From a checkpoint of a small transformer trained on Wikipedia.
Size: 12 layers, MLP 768 squared ReLU, vocabulary 799.
Training: a variant of Adam for these matrices, 137M tokens, 8387 steps.
MLP neurons of a small language model. Each row is named by its layer, matrix (down: output weights) and neuron, and shows model dimensions 0-127. Each number is 128 + 32 x the weight over its row's rms, rounded and kept within 0 to 255.
A block is one neuron, or neurons of one layer that tend to fire together. After each block is what it responds to, as a language model described it from the Wikipedia text at the highest values.

L3.down7 [ 99  83 159 153 169 157 130 113 119 184  98 187  82 160 112 117 117 129 101 159  94 111  52 103 184 220 196 123 129 114 113  97 156 118  74 127 201 134 128  94 128 159  97 152  96 105 195 119  89 131 138 102 122 106 138  94 170 100  93 140 125 118 159 197 126 115  88  91 163  90 171 174 133 117 125 170  67  50 161 121 117  94 121 109 121 139 135 116 124 127 127 104 112 116 140 124 120 113 166 112 106 107  99 108 161 203 182 131 196 111  60 100 130 129 114 153 136 149 216 140 155 146  84 119 148 167 107 102]
L3.down102 [ 83 103  91 123 153 125 125 123  80 133 123  90 124 124 169 141  61 105 117  96 105 113  99 111 118  63  74 117  78 117 121 151 164 155  74 150 138 139 131 108 111 177 177 178 118 114  78 117 102 118 158 115 138  30 135 127 108  84 158 137  72 130 122 107 140 137 116 143  93 151 114 170 168 133 180 150 115 160 137 116 134 126 163 131 124 156 150 133 184  66  88 152 135 158 138 167 124  96 170 128 162 156 126 115 141 164 146 110 139  90 119 141 157 106 125 161 108 115 126 134 107 118 136 131 164 184 148  48]
L3.down356 [ 95 132 107 147  97 134 187 118 139 155  71 172 112 128 132 103  65  84  98 100 125 147 107  78  66  85 188  96 169 153 172 163  95  84  85 149  78 136 161 141  82 112 100 129  97 176  84 135 190 171 109 190 139 119 108  82 104 172  92  86 182 104 154  83 111 155 121 148 165  93  75 108 156 145 152 100  82 124 127 148 136  97  81 130 111 147 101 139 126 125  98 105 107  80  52 147  92  62 142 117 175 131 136 111 146 121 132 136 174 108 153 152 124 106 143 126  99 115 126 142 171 130 161 121 172 147 135 101]
L3.down363 [145 109 115  99 147 102 117 125 125 174  26 158 126 117 136  83 139  48 117  76 182 158 101 100  96  97  82 113 146 126  89 165 127 110 118 121 115 107 168 112  31 122 110 120 155  56 153 137 106 188 104 115 101 138 143 116 114 107 131 128 100  78 111  94 142 185 159 183 103  92 170 117 145 128 108  95 139  90  97 147  72 118 136 164 131 143  93 135 152 177  92 163  82 115 113 173  36 113 150  40 161 167 118 139 119 102 112 117 160 124 113  71 145 114 141 129 115 137 109 163 152 108 113 145 131 120 150  98]
L3.down500 [121 147  96 132 155  68 131 134 184 191  92 147 137 141 196 103 139 106 101 169  70 180 181 110 162 135 126  77 175 163 131  92 138 178 148 164 171 163 165 116 131 132 121 168 153  89  93 192  89 145  93  71 167  83 177 153 125  86  88 122 114 115 102 142  98 103 171 121 120 110 121 173 185 109  85 133 126 125 144 123  87 208 152 144 162  96  63 103 153  97 171 152 143 114 148 106 179  70 108 103  90 140 109 122 123 118 139 136 121 105 108 108 160 135 138 165 120 117 136  94 117 174 158  96  55 142 119 135]
L3.down514 [172 127 154 116 150 121 112 130  41 145 113 109 118 149  90  85 115 127  99 118 144 164 192 107 114 111  58  95 150 103 150 115 106 171  85  97 136 108 104 114 149 124 139 120 130 141 105 181  89 145 137 117 173  83  84 140 116 148 103 118 136  73 148 107 145  95 131 122 161 105 130 145 196 104 126  81  85 104 122  86 147  88 142 138 126 122  50 130 123 141 103 155  85 152  96  86 187 126 129 118 176  98  81 136 105 194 123 124  91 130 133 150 125 127 144 152 106 131 178  94 120 154 160 138 154 142 155  96]
L3.down552 [110 155 116 173 119 116 137 156  82 176  88 206 140 124 138 130 147 167 117  88  83 130 134  95 106 110  77  70  44 204 186  62 147 120 130 129 117 132 174 120 126 129  71 110  78 129 105 133  74 125 145  54 159  90 163 147 109 141 120  91  63 117 125 142 130 147 121  93 118 127 125 122 187  92 180 134 113 152  74 103 138  96  74  92 107 118  96  88 176 157 137 132  96 145  50 117  69  64  70 111 134  81  91 123 129 134 183 151 138 119 176 116 100 155 171 135 115 112 101 124 122 139 170 143 143 175 140 128]
L3.down744 [141 166 137 141 135  73 122  69  82 174 107 130 151 169 100 101  97 120 114 113 165 177 113  60 153  90 203  57 108 103 130 165 187 111  78 129 144 111 135 101 134 123 129 146 110 122  73 157 108 113 125 167 169  73 130 147  88 126  61 146 122 115 115 140 129 117  82  91  57 167 141 141 109 114 116  76  81  82 101 138 125 124 119  75 167 150 145 129 140 147 172 155 157  83 124 124 138 136 131 118 175 149 125 130 140 144  64 191  80 111 198  83 146 102  76 114 117 116 148  80 153 165 134 164 141 131  99 131]
Word-completing suffix pieces

L2.down39 [106 196 130  98 138 141  83 105 138 131  93 150 149 181  95 115 135  95  92  91 125 102 128 134 126 141 124  65  65 113 110 157 113 106 122 105 122  66 208 150 163  60 144 126  59  65 130 188 137 179 148 121 148  62  95 134 142 115  84  89 110 133  85 178 161 154 134 146 124  55  82 125 120 108 116 113 148 122 146  98 127 112 106 131 119 128 137 120 161 128 161 118 149 171 144 139 230 137 136 136 137 134 157  89 194 135 110 100 154 217  96 133 172 154 156  97 133 142 113 130 142 171 175 133 111 117 122 144]
L2.down304 [126 173  83 154 145  94  50 167 153 127 114 178  97 158 152  98 142 123 126 115 107 101 158 137 167 159 179 116 132 151  92 187 159 167 131 127 163  81 148 128 135 137 135 143 154 136 115 148  79  75 155 105 164  64  68 112 161  90  61 156 137 133 108 115 161 156 190 146 113  48  96 135 122 177 114 155 131 122  60 161  75 122 116 147 120  85 104 112 116 157 222 147 179 170  74 154 120 163 157 133  99 100 142 143 139 127 115 144  74 152 110 124 137 152  76 170 168 153 111 152  72  96 122 116 157 138 162 133]
L2.down561 [ 90 187 115  98  87 159 111 114  96 122  82 116 124 124 116 110 226 195  97 146 102 165 165 151  38 164 155 134 109  97 117 149  95 138 133 158 140 178 129  65  88  78 145 126 104 138  86 142 123  94 193 118 116  64 143 145 100 126  88 193  92 129 110 115 141  94 139 119 137 152  78 107  81 135 151 166 145 145 181 133 143 162 110 130 125 187 159  84 163 188  95 135 109 141  85 173 157 105 153 101 131 164 126 154 135  96 142 163 169 121 117 166 135 160  92 154  97 125  91 146 126 155 189 100 125 152  64 145]
L2.down575 [129 137  93 134 175 143 119  67  90 107 135 116 121 113 129 155  97 124 152 151 218 120 130 135 127 160 115  81 128 143  84 125 170 135 134 168 178 163 146 133 115 137  82 105 101  99 108  94 107 130 144  77 177  78 120 166  86 128 137 110 122  84 105 125 166  70  72 120 181 100 126 189  91 129 101 200 100 129 118 104 139  77 133 117 130 168  82 157  73 116 182  95  90 131 164 114 170 138 169 163 160 125 168 154 106 148 147 201 143 114 133 117 135  97  74 102  88 129  64 207  82 141  81 119 146 177 169 114]
L2.down621 [130 161 106 107 189 134 136 157 185 120 154 117 146 134 101 177 110 144  92 114 105 121 149 148 119 126 147  80 113  99 137  91 159 112 123 134 141  58 165 132 138 118 127 111 145 165 135 135 128 101 152 112 109  62 124  92  37  92  47 161 122 139 133 151 126  19 129 137 155  67  82 169 117 152 148 201 101 107 135 134 134 252 121 173 130 161 144 122 120  91  88  76 147 118  99 105 165 173 160 149 112 120 126 139 174  92 113 128 107 135 149 152 174 117 110 123  88  80 122 149 119 101 165 162 150 112 129 131]
L2.down635 [110 128  83 169 152 137 136 142 155 195 103 155 140 191 143 107 100 128 167 116 203 108 114 168 132 138  85  74 117 143 108 118 150 114 178 137  90 117 138  76 216 163 150  70 138  85 127 102  85 134 205 174  58 148 155 124 130 110  91 132 132 153 142 165 115 128 109  70  98  99  83 122 120 145 146  89 128 148  64 154 116 147 115 133 169  60 157  81 109 176  80 105 164 193  65 131 126 174 109 118 130 126 104 176 154 148 150 122 139 152 100 119 128 155 190  80 113 101  99 121 142 118 176 135 133  97  74 145]
L2.down734 [123 150  69 170 160  99 149 118 122 126 142 133 139 188  64 155  75 158 129 112 144 113 155  85 179 140 133  61 104 147 150 200 111 152 102 122 168 116 129  88 127 122 123 119 130  73 113 155 104 121 184 130 123  67 107 143 128 104  88 172 166 130 174 105 128 104 186  77 142  82 124 162  77 161  99 150 181 156 131  83 116 165 112 142 116 142 128 126 116  81 162 156 145 109  84 142 183 170 130 151 140 148 165  94  79 160  96 150 155 104 114 135 115 140 152 125  70 113 145  59 109 134 170 115 139 170 174  97]
L2.down761 [119 197  65 145 122 185 139 110 135 161 185 156 119 118 106 184  88 131 138 141 214  51 119 147 109 126 147 117 142  88 103 156 199 129  53 132  66 116 190 111 123 100 115  99  75 132 148 134 177 146 142 107 154  39 125 149 139 118 103 132  95 116 137 162 121 112 177 138 172 135  96 133 172 172  92 148  97 137 106 134 121 117 136 169 101 172  92  95 149  74 166 133 111 175 131 139 127 128 153 144 134 174 101 134 125 125 151 103 154  68  93 176 120 135 157 104 103 106 147 185  94  98 169 143 149 178 128 138]
Missing special punctuation

L2.down14 [111 147 111 132 136 140  98 138 144 139 134 198  78 166 128 112 110 129 125 180 113 108 123  94  87 201  93 126  88 177 158 178 144 147 126 148  94  89 154 103  97 113 138 111 166 158 166 110 112 126 134 139 133  44  88 116  71  87 115  94  51 119 181  93 171 131 157 119 149  87  83 123 105 151 103 134  70  71 159 113  72 158 111 167 162 151  96 115 133 133 120  52 112 156 181 158 119 171 150 158 116 118 106 150 108 144 114 133 115  71  91 124 129 173 136 153 112 114 110 133 149 146 130 111 118 104  77 152]
L2.down234 [120 111  63 102 159  99 105 120 100 126 143 167  87 112  96  62 139 167  74 110 118 143 150 144 166 119  86  68 115 137 114 136 107  99 125 105 103  45 170 147  84 116 145 140 114  97 110 158 118 131 136 145 105  41 137 117 114 103  39  98 103 174 160  88 127 124 127 143 149  68 121 109 132 147 172 148  94 105 119  76 104 132  88  96  81 136 157 102 155 103 210 101  94 169 150 120 186 118 135  93 155  97 146  96 161 141 101 137 181 123 117 163 148  93 106 111  71 138 147 128  87 123 153 136 182 171 123 105]
L2.down319 [ 81 107  89 143 171 139 117 114  48 153 158 117 117 128 112 124  95 135 113 138 132 146 168 159  84 202  84  58 131 156  67 167 172 175 156  99 128 157 155 159 122 117 116 158 203  99 153 150  67 108 130 129 178  72 124 163 116 118 111  86  98 129 190 144  66 163 120 104 100  98  82  92 143 176  91 158 117 148 123  92 102  98 172 121  87 136 140 109 147 150 107 115  80 132 143 152 171 103 136 114 184 189 122 118 159 173 146 121 132  86 108 170 155 100 167 133 120 110 115 120 110 151 130 111 179 146 133 146]
L2.down354 [ 78 132  59 106 140 170 117 116 149 102 165 108 147 153  84  98 120  91 127 149 139 130 106 160 151 151 174  71 133 130  96 135 136 144 112 172 132 144 145  74 113 128 113 120 112 200 129 134  82 132 137 171 159  61 121 158 125  95  93 138  62 155 150 172 163 135 109  88 138 130 121 151 121 192 157 172  92 125  64 107 106 180 140 147 164 115 155 103 136 145 143 147 129 155  34 174 158  91 150 106 153 158 124 122 182 138  98 141 159  91  93 129 161 158 153 129 117 100  85 153  77 103 215  97 164 138  83 156]
L2.down439 [ 92 161  96 131 166 124  89 112 122 144 125 130  96 113  96 131  93 106 108 166 194 123 134 143 133 155 132  75 107 130  87 140 139 143 140 120 132  87 152 124 127  86  96 117 161  94 159 140  83 136 158 111  83  44 100 153  77  81 121 128 140 135 148 200 143 190 178 147 123  85 111 145  96 167 181 146 126  97  75 126 105 161  87 141 123  83 158 134 122 118 115 121 144 146 100 155 158 124 186 131 142 148  96 154 219 114 156 111 180  95 104 136 170 105  99  77  75  87 142 157  82 119 215 131 149 177 120 191]
L2.down482 [ 82 231 101 106 162 183  98 115 119 115 103 100  67 146 137 140 134 152 136 138 179 161 126 132 167 165 136  79 115 138 108 117 179  99  91  77  86 106 165 137 145 125  97 141 117  82 154 100 146  78 146  87 148  23 138 139 126  92 110 122 101 164 122 205 217  97 122 119 131 126 128 107  65 109 141 174 117 118  89  95 117 138 140  77 175 120 147 118 134 142 195  95 140 125  77 114 150 160 155 138 135 134  79 164 178 116 164 100 151 127 113 122 175 148 167  99 116 111 115 113  73 108 154 113 155 137  92 182]
L2.down661 [ 99 150 101 139 151 102 122 137  96 141 165  75 181 175  65 151 119 112 135 167 189  81 116 138 149 117 103 164  87 110  86 137 224  88 134 122  92 150 183 102 172 115 137  73 138 157  96 133 140 123 120 120 179  56 106 113  86 157 119 114 147 119 124 122 140 130 122 153 142 189  71 136 110 169 100 164 112 156  99 102  45 169 147 179 130 145 143 165 140 121 153 114 134 162 100 162 117 120 183 157 135 137  92 132 128 150 140 133 150 182 114 136 112 162 160  78 157 134  69 140 121  73 235 152  97 147 120 168]
L2.down745 [131 163 157 116 184 159 150  63 136 111 153 114 144 130 140  92 108 164 140 157 186 100 171 147  92 115 129 104 125  95  89  98 188 172 129 139 105  99 162  98 101 127 132 112 140 114 110 180  90 155 123 132 137  83  95 217  81  72 110  83 146 133 149 137 200  88 109 108 127  78 138 151  68 159 114 103 105  85  99 101 123 119 102 103  95 119 129 113  99 153 129  87 144  86  62 150 161 102 142 109 183 173 124 140 239 111 161  75 119 113 118 153 160 131 108  94 105 133  86 147 109  86 176  89 137 172 167 186]
Multibyte symbols, word-initial "ro"

L3.down10 [132 140  63 120 158 140 122 142 198 165 112 118 109 113 126 152 162 151 132 153 107 108 176 104 187 127 132 175 111 145  98  82  67 145 108 118 152 148 130 182  77 147 115 116 121 147 152 127 149 121 158  97 121 133 119 117  59 142 152 107 116  66 150 127  95 155 181 103 106 132  81 101 139  75 152 174 191 124 128 161 122 135  47 101  81  99 154 159 134  82 111 142 116 186 161  90 159 170  96 194  74  92 116 154 117 109 122  58  79 178 131  58 156 110 104 143 118 129 112 111 144 127 138 121 104 146 149 141]
L3.down149 [ 95 107 106  80 130 153 201 156 117  93 164 157 118 143 149  96 145 148 136 111  84 186 151 166  81 120 139 129 197 141  57 136 167 163 135  61 124 104  96 118 131  89 149  89 109 162 114 109 158 123 104 153 110 157 162 199 127 161  93 130  79  89 145 186 151  97 129 192 150 102 148  40 119 103  96 121 173 133 125 116 152 145 127  90 110 158 127  72 134 120 177  93 114 140 106 122 125 126  79  48  91 152 155  98 104 170 139 106 164 153 142  65 118 169 202  97  89 151 107 169 112 120  94  86  97 133  67 172]
L3.down214 [ 41 174  79  93 121 176 127 141  47  40 141 112 126 138 116 151  84  97 148  46 127  79 137 133 129 144  94 119 194 100  82 202 130 162 157  91 143 108 212 109 190 134 155 173 154 118 142 111  91 119 121 172 165 112 147 127 128 120 139 145 118 162 158 109 168  60 130 114 153 125 147 109  88 105 168 122 137 121 112  93 156 123 171 169 158 128 147 104 137 116  87 164 110  95 150 150 104 116 189  87 113 113 150 143 157 181 108 143  93  96 130  89  97 120 151 137 117 155 137 142 123 111 128 124 149 128 112 168]
L3.down262 [142 119 103 170 145 104 125 143 170 154 134  85 118 126 137 124 170 162 185 103 111  96 128 145 104 205  73 127 151 152 129 117 130 122 140 136 120 127 116 106  72 175 147 164 119 103  98 132 114  86 112 141 148 148 152 156 137 125 127  92  75 156 205 127  66  94 115 130  96 172 162 147 140  45 156 122 145 116  80 196 115 168 153  99  34 113  68 126 160 128 114 164 180 141 147 112  93 123 132 109 108 155 166 141 121 189 112 180  81 112  98 123 150 145 113 158  72  54 138 127 150 130 179  98 153  97 156 113]
L3.down459 [118 120  94 183 138 143 148 141  49 108 159 139 139 195 171 156 102  72 134 193 146  29 112 116 146  66  99 111 146 132 104 158 150 162  98 150 152 113 160 133  77 179 150  77 115 110 111 138 113 124 189 127 159 137 139  85 100 121 169 152 119 115  98 176 136 128 130 166 144 156 130 137 105 144 136 121 208 114 153 129 117  92 145 129 115 131 125 110  77  87  97 113 117 143 108 128 140 116 103 150 120 172 151  50  86 122 200 142 109 120 131 127 151 117 149 116 116 154  70 142  80  84 101 129 156  99 177 100]
L3.down577 [138 174 157 157  84  66  96 130  98 135 162 144 118 105 120  90 123 200 148 115 108 125 161 140 101 139 118 109 153 176  70 104 109  95 131 147  98 219 108  79 152  88 163 109 103 145 143  87 154  80 163  91 132 129 108 143 153 144 136 115 115 173 128 173 165  72 121 106 136 200 122 122 135 126  95  96 131 158 121 118 129 181 109 109  61 174 124 164  67 163 152 152  69 131  88 172 120 126  86 182 208 136 115 103  81 160 115  93 113 124 153 141 156 132  94 148 127  91 137  88 147 101 111 170 136 119 114 125]
L3.down595 [ 97 185 114 142  80 166  99 114 179 108 143 131 129 119 126 151  88 114 127 145 156 144 145 112 123 117 138 125 157 217 135 141 132 135 145 206 130 170 117 107 149 118 179  69 107 150 148  85 107 168 175 107  96 126 113 112  96 128 149 141 158 189 135 106 161  79  66 187 173 182 100 113 125 133  94  75 139 167 120 106 159 150 139 146 135 126 166 179 138 184 109 115 107 147  99  93 188 173 103 128 114 222 162  93 132 138 120  49 113  90 141 119 127 152  91  90 163 170 128 147 128 155  85 114 123 126 125 130]
L3.down651 [120  98 175 101 148  85 151 147 103 148 105 145  97 157 116 105 110 141 146 176 108 156 162 153 113 148 115 118 131 101  78 166 129  83 185 150 128 153 116 121 134 103 115 125 113 109 155 114 163 180  96  88 158 136 176 181 169 136 103 163  59 119 148 142 162 181 114 148 159 112 144 115 137 134 135 137 131 130 171 164 116 109  51  95  89 213  63 127 120 112 194 118  93 179 161 154 109 159  85  86 216 108 180 173  93 125 179 132  56 142 179 142 103  87 118 116  91 154 153 106 141 132 137 226 104 134 152 133]
Mid-number and mid-word pieces

L5.down486 [107 145 141  71 186 130 188 119 143 134  84 110  98 150 124 101  51 155 151 125  94 146 120 136 157  92 110 114 126 101 106 156 126 196 118 114 134 130 133 120  52 113 187 105  97 143 122 112 134 107 162 201 153 114  79 152 109  94 145  43 117  96 148 185 116 126 102 139 100 118 128 105 150  76 123  88  89 168  78 173  99 159 146 166 147 134 152  94 102  83 127 101 101 135 156 141 135 132  93 113 141 127 152 152 113 154 122 122 129  78 126 122 156 180  88 188 143 110 127 139 161 175 159 112 107 161  99  89]
Coordinate minute symbols

L5.down419 [123 104 149 127 153  74 123 154  99 154  90  89 143 128 195  76 114  80 110 102 201 119 154 139 149 146  91 141  93 184 122 138 208 140 115 103 130 178  91  94 131 127  93 111 116 137 123 142  60 184 120 206 112 162 175 124 103 157 156 204  76  58  98 114 142 123 133 115 107  97 151 124  87 164 178 142 118 111 101 100 135 123 186  92 121 158 107 132 158 155  78 133 167  71 108 145 147 122 139  88 179  91 131 126 125 112 118 140 161  87 185 142 114  91 130 160 137 121 127 155 113 137 102 124 176 145 120 123]
Word-internal s after con/in

L2.down5 [ 66 176 131  99 154 203 104 104 131 158  70 188 111 150 106 140 111 148 130 122  99  97 171  81 117 208 103  76  91 100  74 143 133 146 132 133 146 108 168 110 147 108 109 111 136 131  98 127 144 119 131 107 144  88 157 159  83 109 144 151 143 120 130 152 129 149 108  80 111 153 116  85 111 131 167 146  60 109 178 123  69 153 106  17 132 152 150 116  84 135 166 132 178 134 121 139 200 146  70 199 144 145 116 121  73 171 115 128 128  89 112 148 180 154 102 117 125 146 151 158 113 168 152 118 177 164  72 140]
L2.down176 [108 140 100 138 166 125 160 119 160 156 134 119  98 140 180 113 120 127 114 191 175 104 166 137 122 119  53 120 155 157 100  60 112  99 187 133 121 121 155 145 130 147 151  96 165 102 135 127 166 154 133 140 184  76 138 139 131  74 137 133  70 112 150 191 167 133 123  86  71 135 136 155 154 138 170 150  91 103  94 161 117 130 114  88 114 137 165 125 149  97  58 106  82 142 118 122 135  91 181 113 144 125  89 153 116 154 176 161 117 144  64 106 158 170 115  80 101 156 133 135 113 165 148 151 132 121 162  98]
L2.down328 [ 85 159 143 182 123 189  98 165 136 156 142 134  63 111 111 156 109  85 141  71 176  61 146 135 162 150 121  76 122 112  95 159 115  69 151 148 100  45 204 142 131  98 134  72 138  90 110 111 144 104 144 133 180  14 148  98 125  92  85 161 115 108 122 160 115 147 139 155 134 107  60 165 105 153 162 120  96 107 153 181  87 158 118 150 143 128 143 126 109 110 116 131 153 142 107 120 147 126 148 131 134 101 119 164 180 123 135 111 164 104  87 170 160 173 102 128 132 164 119 122 137  87 203 127 132 110 110 107]
L2.down396 [135 168 148 162 172 120  90 111 144 167  85 184 144 138 147 134 111 164 127 102  87 175 118  99  83 105 103  97 117 105 176  72 161 139 139 111 148  81 149 101  51 178 108 157  93 130  98 170 114 126 156 135 108  64  59 145 135  68  72 136 128 149  95 158 138 143 104 114 113  90  68  90  77 167 105 145 116 131 124 141 113 113 122 126 143 109  70 117 133 120 122 142 155  81 106 160 167 189 142 134 132 125 136  83 166 145 127 163  77 119 124  81 154  64 104 112  96  84 116 132  99 157 163  91 157 188 135 141]
L2.down404 [114 152 114 147 120 180 124  91 118 135 169 190 185 175 114 149  97 184  98 141 172 122 108 156 107 116 123 108 150 115 135  94 153 114 162 146 115  57 163  60 113 171 121 148  92 105 108 169 130 174 171 159 130  60  89 153  85  74 111 107 134 141 158 169 153 139  92 113 102 148 110 159  80 127  79 130  87 145  83 124  87 153 146 164 153 157 164 171  95 153 123 125 123 114  76 111 171 166 147 137 118 156  74 143 138 146 102 116 130  87 100  93 161 122 165  47 124 155 123 144 131 118 149  91 163 200 133 156]
L2.down544 [113 160 115 149 134 136 102 153 107 158 158  62 171 155  91 134 122 121 148 111 127  70 118 119 159 166  63 113 114  50 148 156 149 164 121 108 124 110 163 127 126 119 161 149 102 196 151 161 120 105 124 140 145  70 106 157 103 121  75  88  95 137 119 110 103 129 146 167 153 119 166 149 127 125 107 215  90  94 156 162 101 165 152  91  93 104  94  90 113 104 137  91 158 157 126 127 122 116 122 141  78 144 115 172  96 114  96 112 124  83  84 141 172  62 158 118 108 120 141 118  96 150 153 131 166 173 184 133]
L2.down697 [102 135 155 100 157 186 150 152  95 164 140 172 140 132 127 113 177  82 143 191 115 117 168 130 102 181  96 143 113 172 139 134  51  95 174 137 135 160 109 112 116  75 110 147 100  89 119 121 131 149 127 153  82 118 164 180 131 144 123 155 117  83 180 181 130 132 121  95 138  85 159 125  96 180 113  90 115 123 150 144  82 123 126  83 147 110 158 146  45 181  90 159 102 131 120 132 161 113 178 171 137 139 110 161 132 151 128 171 117 106 143 166  74 100 126 129 140 103 144 125 148  96 159  63 136 143  56 106]
L2.down735 [153 121 106 131 156 169 172 100 119 138 159 103 115  88 155 104 139 141 121 152 113 119 117  65 163  72 106 132 141 134 143 176 192 172 138 127 101 118 132 100 123 152 134 104 125 129 134 113  84 150 160 101 130  76 145  67 142 121 141 162 107 152 104 145 194 141 130 120 129 138  30 139 112 180  95 192 118  86  81 134 143  87 117 130 136  96  98 138  75 136 184 128 123 134 100 167 104  91 167 144 133 156 105 153  90 125 100 169 118 161 121 150 159  66 138 105  94 122  86  96 141 131 182  42 149 126 102 104]
Word-completing suffixes, symbol fragments

L5.down227 [164 132 120  69 157  97  77 116  98 122 134 142 178  99 134  94 168 120 125 122 184 134 105 114  90  93 117  36 132 141 135 128 156 181 128 155 120 116  96 105  83  89 110 225 112 124  89 173 124 126 105 159 103 110 162  87 141 102 144 138 108 132 136  79 132 128  92 121 104 129 145 145 131  74 166  71 123 174 142 102 115 147 132 145 165 153  98 152 130 133  96 145 129 131 111 138 121 160 153 111 201 172 116 146 113 144  56 169 130 127 166 136 140 215 136 108 138 145 138 153 107 141 155  73  96 104 127 139]
Prepositions after noun phrases

L3.down167 [ 85 149 137 150 181 120 169 144 155 194 158  88  91 107 132 153 108 124 160 136 135  96 134  93 103 159 121 113 135 140 142 116 138 173 107 168 160 122 178 123 110 107 159 140 172 146 102 170 136 101  69 138 165  91  99 143 142  90 147 108  72 102 123 137 138 134 139 112  99 104 182 121 172 152 150  91  83 115 111 173  51 168  89 173 138 144 102 144 159  64 142  88 201  94 104 145 128  83 151 159 133 120 113 116 102  99  99 122  74 160 107 181 126  89  96 164 161 123 122 110  72 139 194 130 149 102  89  99]
L3.down192 [ 93 125 135 129 156 137 168  71 153 103 134  87  42 107 141 189 149 215 129 170 137  51 159  73 171 149  98 117 113 136 156 157  95  53 124  95  50  40 175 115 131 115 135 120 112  91 147  99 153  78 103 127 162 151  88 102 110 158 108  88 145 119 172 132 147 131 153 118 130 125 168 108 151 160 153 106  73 144 164 142 104 201  74 122 162 164 126 120 141  10 131 127 136  92 139  95 151 136  89 102  97 113 125  95  81  95 110 114 132  85  96 178 106 140 114 148 125  88 110  92 110 126 131 196 120 124 109  82]
L3.down208 [113 147 114 137 188 122  93 114  81 121 130 162 105  97 113 158 143 163 139  97 149  96 166  96 187 194  23  90 106  95 114 118 108 140 124 143 161  66 165 125 120 140 154  99 153  45  90 129 107 108 138  63 112  94  63 128  57 121  91  93 108  68 134 110 145 102 140 117 118 120 156 104 173 147 199 105 105 149  95 144  99 137  97 110 128  76 129  99 113 101 104 147 180  77 113 133 187 198 142 165  97 134 124 102  77 128 140 123 103 146 143 139 159 135  72  94 121  81 111 117  59 173 151 131 187  99  99 109]
L3.down211 [156 152 103 107 158  59 137  94 155 175 185 135 124  76 125 105  81 150 139 177 134 118 152 162 127 131 120  90 139  86 118  81 131 134  93 121 133  92 133  90  85 110 154 129 196 119 105 221 142  89 127  99 134 105 104 107 142 119 119 134  65 148 100 106 138 128  71 103 112 145 161 168 175 169 113 150 120 149  82  91  55 116 114 158  93 161 158 125 174  93 164 144 148 156 147 125 134 102 136 154 193 153 144 118 153  55  80  93 103 104 138 115 142 121  56 119 137  22 167 142 164 116 144 120 116 151 173 130]
L3.down326 [115 132 134 154  77 109 173 163  96 206 171 121 161  96 132 131 124 111 173 159 157 101 136  88 127 176 129  89 113 116 122 165 110 178  81 172 176 113 190  98 106 118 155 162 152 125  91 155  68  86 155 162 107  69 118 117  49 117 142  78  96  80 187 116 138 128 147 133 149 128 145 199 177 112 196 148 111 149 149 160  77  77  83 146 102 129 120 106 191 123 139 107 108 105 104  92 187 147  72 131 149 151 153  74 125 123 136 128 144 120 163 133 217 100 105 149 116 121 124 121 107 173 101 201 194 164 135 113]
L3.down438 [ 80 146 200  80 194  74 164 153 153 122 127  73  98  73 113 153  86 180 153 101 189 113 136  87 140 149 123 113 125 113  66 180  91 105 122 155 156 106 102 181 126 125 148  80 120 118 122 133 164 118 124 102 170 103 112 120 103  78  96 130  81 125 155 136 139 143 133  83 157 105 186 121 150 121 181  94 151 156 162  87  84 151 159 113 124 140 114  86 131 109 124  56 120  93 140  99 177 156 163 113 127 155 104  63 137  68 114  83 103 114 172 142 139 166 117 145 112 122 139 176  98  93 141 149 126 149 101 108]
L3.down513 [147 109 168 127 175 102 159 195 113 133 120 118  96 139 187 129 125 168 118 135 127  92  84 127 160 150  55 118 129 162 185  74 173 140  77 118 170  78 112 115 133 141 125 122 124 112 121 159 110 141 165 155 157 128  88 154 125  50 112 117  75 118 151 152 153 169  82 120 124 121 177 132 166 121 111 105  85 104  95  87  87 143 156 125 120 113  85 128 161  71  98 106 145  80 129  13 110 104 159 131 169 155 137 158 115  91 187 161 168  85 150 138 143 153  87 122 106 164 120  88 128 109 117 182 123  83 151 141]
L3.down562 [132 183 123 105 136 100 161  89  83 191 103  74 124  88 165 131  74 131 155 131  79 137 137 120 164  97 129 138  94 120 120 124 175 175 135 113 178 154 176 128  69 157  99 144 107 104 147 108 114  99 154 160 143 113 148 102 121 100 125  86  79 102 148 129  83 121 114 151 133  50 175 132 198 129 146 118 128 122 117 118  84 124 177 122 106 105 172 140 139 118 119 131 134  30 131  99 171 116 121 104 181 140 108  92  97 141 130 115 107 128 107 156 154 101  97 115 117  92 136 113 114 139 129 190 142 161 118  72]
Name pieces and coordinate seconds